config.yaml
d_model: 512
n_kv_head: 8
d_mlp: 1728
qk_norm: true
parallel_block: false
lr_mult_o: 1.25
beta2: 0.98
schedule: "wsd"
decay_fraction: 1.0
MLP neurons of a small language model. Each row is named by its layer, matrix (gate and up: input weights; down: output weights) and neuron, and shows model dimensions 208-335. Each number is 128 + 24 x the weight over its row's rms, rounded and kept within 0 to 255. Numbers have three digits each. A neuron's up and down rows have the sign that makes its largest values positive.
After each neuron's rows, "fires after" lists the tokens most often just before its 100 highest values on Wikipedia text that the model never trained on. A number after a token or word is its count.

L7.gate735:156110146111094138109151115104115118132110166181147083078170130152134146125157088140140115135149109089127087123124123124096158117116107117148195141142127081147154105157138158146099166102134124096121099128142123165110142090147137146160148141097145101147130161148114104160140098158116154134117106121139108151086114155126112124131115148132132108118126073122137151118109094147101156096089
L7.up735:140126154120075158120141113085099102146152147137131144110134118158103137153124143148138103155130094106112041153103162125112135118166071169171171130147154080112147120156179150145122128113112116141164122086116137133139134129146171141205136147083175118149153134099139109113124174139066154144110132100146090117113123133118107143091069101145155109080141100133154147153104104153112116076136
L7.down735:115163194116143151157156128168138085137123128132153090086165127151123109113123109112117073121072102102154174150117141116148162099130166119107091104121112100130103112118134145159154132125192128101118138116118117150121129137116131139150147152115125141131139106156130128124151118170093124162168111148147100146096134148145111102097131163093112127149146138138096135149116105141095120104108
fires after: ";" 21, "-" 20, " |" 17, "|" 8, " Time" 4

L16.gate1131:103143161108144114142054124163157138135116089147154151131156100133123130121166154102133142151108098138126139072156129102141130157131122124128190121135094103103114152104142164107145107187150154081135152105139119156145146148118157149114128169114150105131056154086143119128150127121147160112104094137146099156122112109111190163127082103134155125113134151188149140100127131147101162116118
L16.up1131:122137145139128150156147139103163148133099158151139138137117130107118085133137152132110157087089115122163104107156079078165110127096128133174153112119101110092154138142157165084134130137109144102111106122185125090122157119090117128110125147126088118161127125099134169141163135112154130127150099130163134160118126074116148182147135123144117150130150110143141146116148114143089114153157
L16.down1131:173134173119128086184012161143158144128162139121131153146124151125121110147131130132132148137122120112126161113107079088153155075115128087112135113111109092151138146102133125134123135167163113129128192130125122123123141119105146119149092136101141117136129161106125126070093130126119152133092126117104189153161123099096120139139154123146079147109122145123126154136129114152120136122148
fires after: "." 40, "\n" 16, "-" 9, " \"" 7, " (" 6, "rys" 5

L11.gate541:134141137122077105128119163113095118176109103122113131137154161096105126129096119169128102141125136134109147095173149152088149148112113162076169165149166135165147162154115131161106124108115165131091122119126127138101108151119108128112148124140137144122152118147136089143137109115117149141115114116148127093117120132138122146140131166153165076147098115174111155148143138169160118117085
L11.up541:122137130123088069090106148085102125145154099101097087139144134099161150117090126125078117137110075143107142096133089128092171148117083115159129146132138138108079109131129116149139095099082118105121124125121129118140120124159130078134132133141136164097128125140114100145126134122120152150132089156126172158120141136150140120127110122139095127135102132127092163113186113157140119123118
L11.down541:145121171129130140153110115101150097099138171124066154130139203111183147119159137115120103170110107146136105138173164140134130128149168118082147093139106143105133110157139140188134125131121115116111115113064106123137123157063124115150152121104145109168127143176133140129128188144133159141108144150141123127167107152137128189172129138126131126121113161148142134111094122097122095089133
fires after: " and" 61, "1" 4

L16.gate1:127121121141129129085103129145142132171106120102158156105170094120099114122182106143134175116127103071131158088142116096150140145118142110128153123151084107143137141091140156111111135098132112145171148110141139117120193126084109114132137136140140140113133112184132109141142122150123103097090099140175139163127114123113202164147120130154113116098116136130134142145133168212136141155116
L16.up1:130134143101114126151138142121124144149084116117146146122144155120087119100141128127143129117116124107123125099136176152122125146153106107142160144173101129139146170171152126129086131132080094103142147131151092129093187136133102173107122090145159155142082114127149144148156128135087190131117113091154135112119146131102150158157125140153105116124122140141106160155151178142132165127136
L16.down1:125099152124099123126086143126138103158134103092110131146105164149131146140110145088131135167151086130067132092116146105117151119155125119098119128111155141113131144150127137131133128081116116102132192103124148146112135101153172124109134130100125146114115123127144116093107154101099144102095109119153139107092126155115090099128134131110095116127114110113099155128129117161154110157118
fires after: "\n" 42, "-" 22, " (" 16, "==" 4

L7.gate101:098137190131100135081136112078166106132120128195187152087165141158155138138097110135104108139112107134128101107142117140127109158149103140137167118162130122132095109150139116150126131113154120149131141127116137175111152115111106109153181114117121106129130125121134113138131120145082113125070119115136113134130103159146130137144098148136147115114140114168122174117114127166129152149109
L7.up101:135146159082097118120134110087125144150123142183148122096158145160161102155110103130090114118125120126135132116113129121105130134138092094158197153144156153128125136144115107115111131114117103143154174128118121141097141137105124090156144125128110125132109116168147131130108128173125127128146106131112140099153132112157117055088138105135113118150145188139164150099146123116167113103082
L7.down101:114145136105124143167122166158171144117104142165147071111135149135169108130083115126108122157142092130151137136116183119134142113136138084124126160099174153144142120112117104177119095136112114122103157137113132158111153101100105128135124132100087107121136118161148109107122117162091118137152142132096123126135158110094149077117112104087138146162123159115116088124126135098142052093124
fires after: " |" 27, ";" 14, "|" 12, "\n" 5, "-" 4

L16.gate478:131127147151125054119115157129137119117103141136128103120218110166111113128071141142103134129155124097120137124180127093106131121173132133147164146138090113174093144129113140163107111140076137114149126156163109087103163144112147156131154102079162188129126132102157128128118159122125158106161106118111168110086140153145110143108150175132129120163129150147126139124139114172138156115069
L16.up478:137147172112125143138134149142170104133173156126103132122169135155137145161117104146085130147116099115154137109107130109150105143130107116117163168128089138074097188163116132111124114124143156132102116165139104160125099099154132156112133187139165146127081119101116124123140156140142151138121129127161174125130149139139132105143143156132139130161107091132125126135168127129164174153081
L16.down478:120125131157099137144062119125160141110175080174170115124129129076159125150129085156124093140116133120118128133121127115120147119120109100116122124133142161093146095106142125149139150116168065111134143123112149150147119147138095125087119144153136153128108130133104136143144112147111095126116174140179102123102090121122138130160118131154134149116119140132123115151125142099168141125154
fires after: " the" 57, "1" 7, " in" 4

L11.gate728:120156155161109141150117083080125116136106124135156114130152129128106158085096103162104099106149126181111147122088134131133141117108112135135161123159120122140103162114112092144124136140117130135097093130116118152153135106138136131206136140132110146141089137155095093156104131120102128164084100099114144130145092123184111157159127102126084135098150116177128121104129119152128115103095
L11.up728:103141148066164154116127154098127120129132154116125121123116097166114122109087121123164114095086114093135125151139132112089135133151082098130144144134125105105107115126102150118178124150095133151108152119114114131091133132102110123121105099091142146122075155155151147135100164139146164122141097096150156138120142156094148106129118115141154139096217127113110132148116073142138163181145
L11.down728:128181108144121170133165111139178152142153114118150122144151143099111122111099131137166139127129104076143146126125155134108136120100125156165130132126146138127126134094096139138151119125125111138112103116165121087170126106081130146126099135117105134139102097146096156106120160131129122117145145136152149139072118099116136162124097115155116123161169158152120134119139119124125148146154
fires after: " |" 49, "==" 11, "|" 11, " Similar" 5, "\n" 4

L7.gate1436:092137160115099153124159116115131121110101076139169139111137160122119140153152106077131140134154138097104143107116098121088119129135141153098147138135117134129144125149143156132155122116155104152085115088158134145121144121115103100161134159133145110109102120109144117136128162137140129103087167147105144126138159157087137139105124127149117168170169104124114127141084123168113111152129
L7.up1436:135164167113123149148140128128134127113100132127143139143102122141123133185133140100123122175144094131080157132116115155083072132146142127123140139156117122085135146151147114133164100096144141158152138093111105122139113098146110135138161121151136104123078119111144162102130145162140161153157163112089107119165134133137118089116163128120095143160145133117119140084112095149131109111134
L7.down1436:153159158121142146176185134132111123076133101156102105144133137158145115165099155179132146153123087104098133143078158140075168134099136103079132149086137145125117143152129107084140106102142105143108118145087120152127158135117150138133108121106109106115142110128191120083129112124108116114179163112076115118139140086112155115108117135073141130175107079144107133110104160125120092108091
fires after: "." 54, " |" 22, "-" 4

L11.gate194:123105125101085121120137160117133145126124078142116188146126119165110145149129115190101136145116128106139183121134154112143134127161133156132142083147130129138142136144137170136175106121122131143110092141114131169112124117144149116110123162128110131187122125121123098143137110095143115124098089149126106120146091146114164126105087106099097093110106105133157134104148073145086094161093
L11.up194:105135134136131084145124112078087126120104147127134147134130148133127138136101108132121155124097112073096147124105102145093105145142130145118097144109098084138139137164133119134141127102165116136127113133111131114122138132150100106111120114133128103159159145136121115122119137109116143150101090110144140141111097144147102130128143102157146170159103150129110105122117089168105064170105
L11.down194:099136134174145159102133130161099131130132164100158161118135102099140093102127149114113134106139163140082138122156152141109163126156149124110131172114143117140082136126139148140125081144150145114108128130116086077121125139095124127134148137142142136122148108109129173134156105105159184120157144166165092135144094113135130148129145086158125143108138130126123136135157101124134126115138
fires after: "==" 47, " ==" 21, " ===" 16, "===" 6, " was" 6

L11.gate1038:108090106149071092129133136113100128126152091132104098147142108078141146108129137157133065139120135118108151114147106139111118129119118150084162163109161119095122145124139141107120171101130147117116115128130118147093136133181147139122165156131124113131126142143105113156102099118140142112099119100155154150130133161145152158138104141106104045139147111192089165125151149135117149124097
L11.up1038:157097110084121073139161112101106141125129120116107104155133132145144127164116152098123132125142155150164087116135144158100129127138129143199054108111106129115114113143076141158089134110092160124135072115131138154141147098131103140129118136145134103121085123131120121123138131111124110112152108167147104131099139114062092105145160103155107115130134113108182122181106134176155106096114
L11.down1038:170122115120120107183152145122195157109124103124103167145118168150134115139122109152146135138125142122139111152136153107143115116124106117137107129143138120075149154104135128125112126082142158129129101110089116138134088131087121115168097114129106140114112124165122171116147120149105143143131163137147149131172114162121122163122185102110083157125179128074189111103169121139160144131095
fires after: " and" 48, " or" 4

L11.gate1614:109104122146119110094132107099107112145192152152130120090112095128142133117148149137136161146124145134165127108160137155110093093127154174103225136097066095083159168158118111071144104108106117091128101104145124150092180099117122110125133118129102122132110161149116110160139105078142129082105126152173135143126137144103140123093131124130137128122131115179164151163126163153143113152096
L11.up1614:156139094172095142129119101119070135126177140132134117123123127080100158126151161133120097128112150168139111112099107095132094117083137131144066102101167160133114141109142107092084150138133122104106115137113128117168139153150108097127167095135172112125188122143087135143115133127138131130117138149133095119122116146133109103129100164134128147135124106102085146131129141118136180122144
L11.down1614:132139162159121077105160116149122170121148111177144119096133159124072121158138139127126141129119140131139122153121133106137143126123147158117131142151115103125130117080113123100115142149147185168161111069149168116120124109131155105120139140149163124128121111101140085122147105148133133128110124125169129098122101122127135133106123117121111176121147079140159124139141135138131135101098
fires after: " |" 71, "\n" 4

L11.gate1476:099145110082114128143100096094142119147170139156130101109116079104105118110152141126115110091139127138104153107120094122104166121120143128128153125122152093138130154173067147120096099119115158139161125108162115130160142114132147165143132161149087070131118117107123113139093094109148130101138108131156175157113137135122145144137150148144113136164139101120133116154141117119145094120074
L11.up1476:101128141090122118106103126108138192138143129110082174127134123138149141122144108148079136108145077152133147183123110134089136104136091130147146145111122165116119163174142135099116114124125110174169123126133135151114114094135153139127141157109148095133121154157092169112114143113102095155104125114119110117121140100142131117102096097111099093110166135120130150117124112146159136136094
L11.down1476:170145104146163103150116099111111130129107123139123157131088133130129170157119145100123122137139095144113114119114120162120118117130153152136125108167117133145169099119092129097055128094134115101107124134117141132168148117122138125184127171154090143104146165130200134123124136116135104102105158156104142082122099117101162162102129148092086137165161142159103122119130132151137145080116
fires after: " and" 39, "|" 12, " the" 4

L11.gate1659:119141125061162095113112165133113146142145097177127135135177106094118101106122123154151152122126107114138120118126126091095127135131105132142161144175136090120104135124124134109124106144170114112133105140091104159075131123122106156120110177143124156188109112149089114136134106112139094070072099158144132162154072099104129146145098134116082120098116085072154129165117134113136156160089
L11.up1659:121165124089118141072098082089127166101159196132149111129113112129121124133116170141120133193125145107153120133130124148152135118136098123101100127138134175127128131131157134158078111146113101123163152105138141127099162140118115163105130138094163150112138116121140098156151150119119097113150144156060116157129119136144136180135112111118097086133122137160096134150127172116121149127161
L11.down1659:131111106080142147135125119091131136127118109109155144140150104154155095135139157153153158171111144102108109122116135114164119142119099153131121151119159125135109168143158120099147078127123036120149111160122095131126144108101159120145118100102117175160185126154192105111103098113162139159128113122135139096113118120111132145112137160161143135154139128103140105132122105104166113126132
fires after: "\n" 65, " (" 5, "-" 4

L7.gate1022:123116142142115158101159142136141137148166132169133111111127125118118121128162151149152130173110135110138098094152110129161109088103174133129106085124110117116143125072117137075093099146136119105099116118146110127137202125122118115131101098148108152141149128145142149166165168110094112082103147146147128123109140150143125167141067131147144120122082137141144150142134116105129137095121
L7.up1022:097126122134105128112113150130158105094126145099107126108118192112087154130156142131146114169148146115128115088152149139091125083139150125099097116165144113142118127101128121116110155139166106113113184152107113135093179117165136132162145139102098161099153136126118110126152165109084095144108162125135106121134143085159096120128095105111110139127137113147103124121103124126128150109114
L7.down1022:133131119127107067155171131102118141125144100137113157142110167128129126183116111116161142083100093134105193139096108147111108122129124191134165111127138118169128106141107113128148128123122178132163111113125129150129080140138147134102116131144150090127114094106154128073116089137153124110161078142125181113138130133130123125114148088144147132099120096109152097091082129082178108110133
fires after: "." 51, "\n" 23

L11.gate44:130139102125128131143138127099104122125090142118194122120089127117168094107130126171108131137111117108137146124144093106133119103138169175075125154156087146121121127106127125133127085167117115153066080119115132186081094109100137126090134123133090155150131141112104108102115122114147162122079134113133134104127147171132126147118107090158152135135124124151124101151110119188111119172133
L11.up44:130116102090117107167140105096130133118113147131131093114131136080164132150135111151095108136098178123117120103135121115120158152167141152166122114129097082117106124130111167132111123116120131087109109123081149120082113127125104071117116154163124122145138093142106104121149115106117120102082089115123143140164109126159090156149113126142127150148099098134155107100114140152139130122115
L11.down44:121094118132152120109147110115108122106102166074165147088170163085135119129067096162147122147130149146127126142144153125097125113155141133144095145121114111112131088115124110172129123152139172082100095111122102143123110124105113143110131132134143134153112157081102152116129124131178120130099111171130137120106115134134134187128136117129148122164096116128101109141103154115123130163137
fires after: "===" 38, " ===" 25, "==" 13, "====" 9, ")===" 9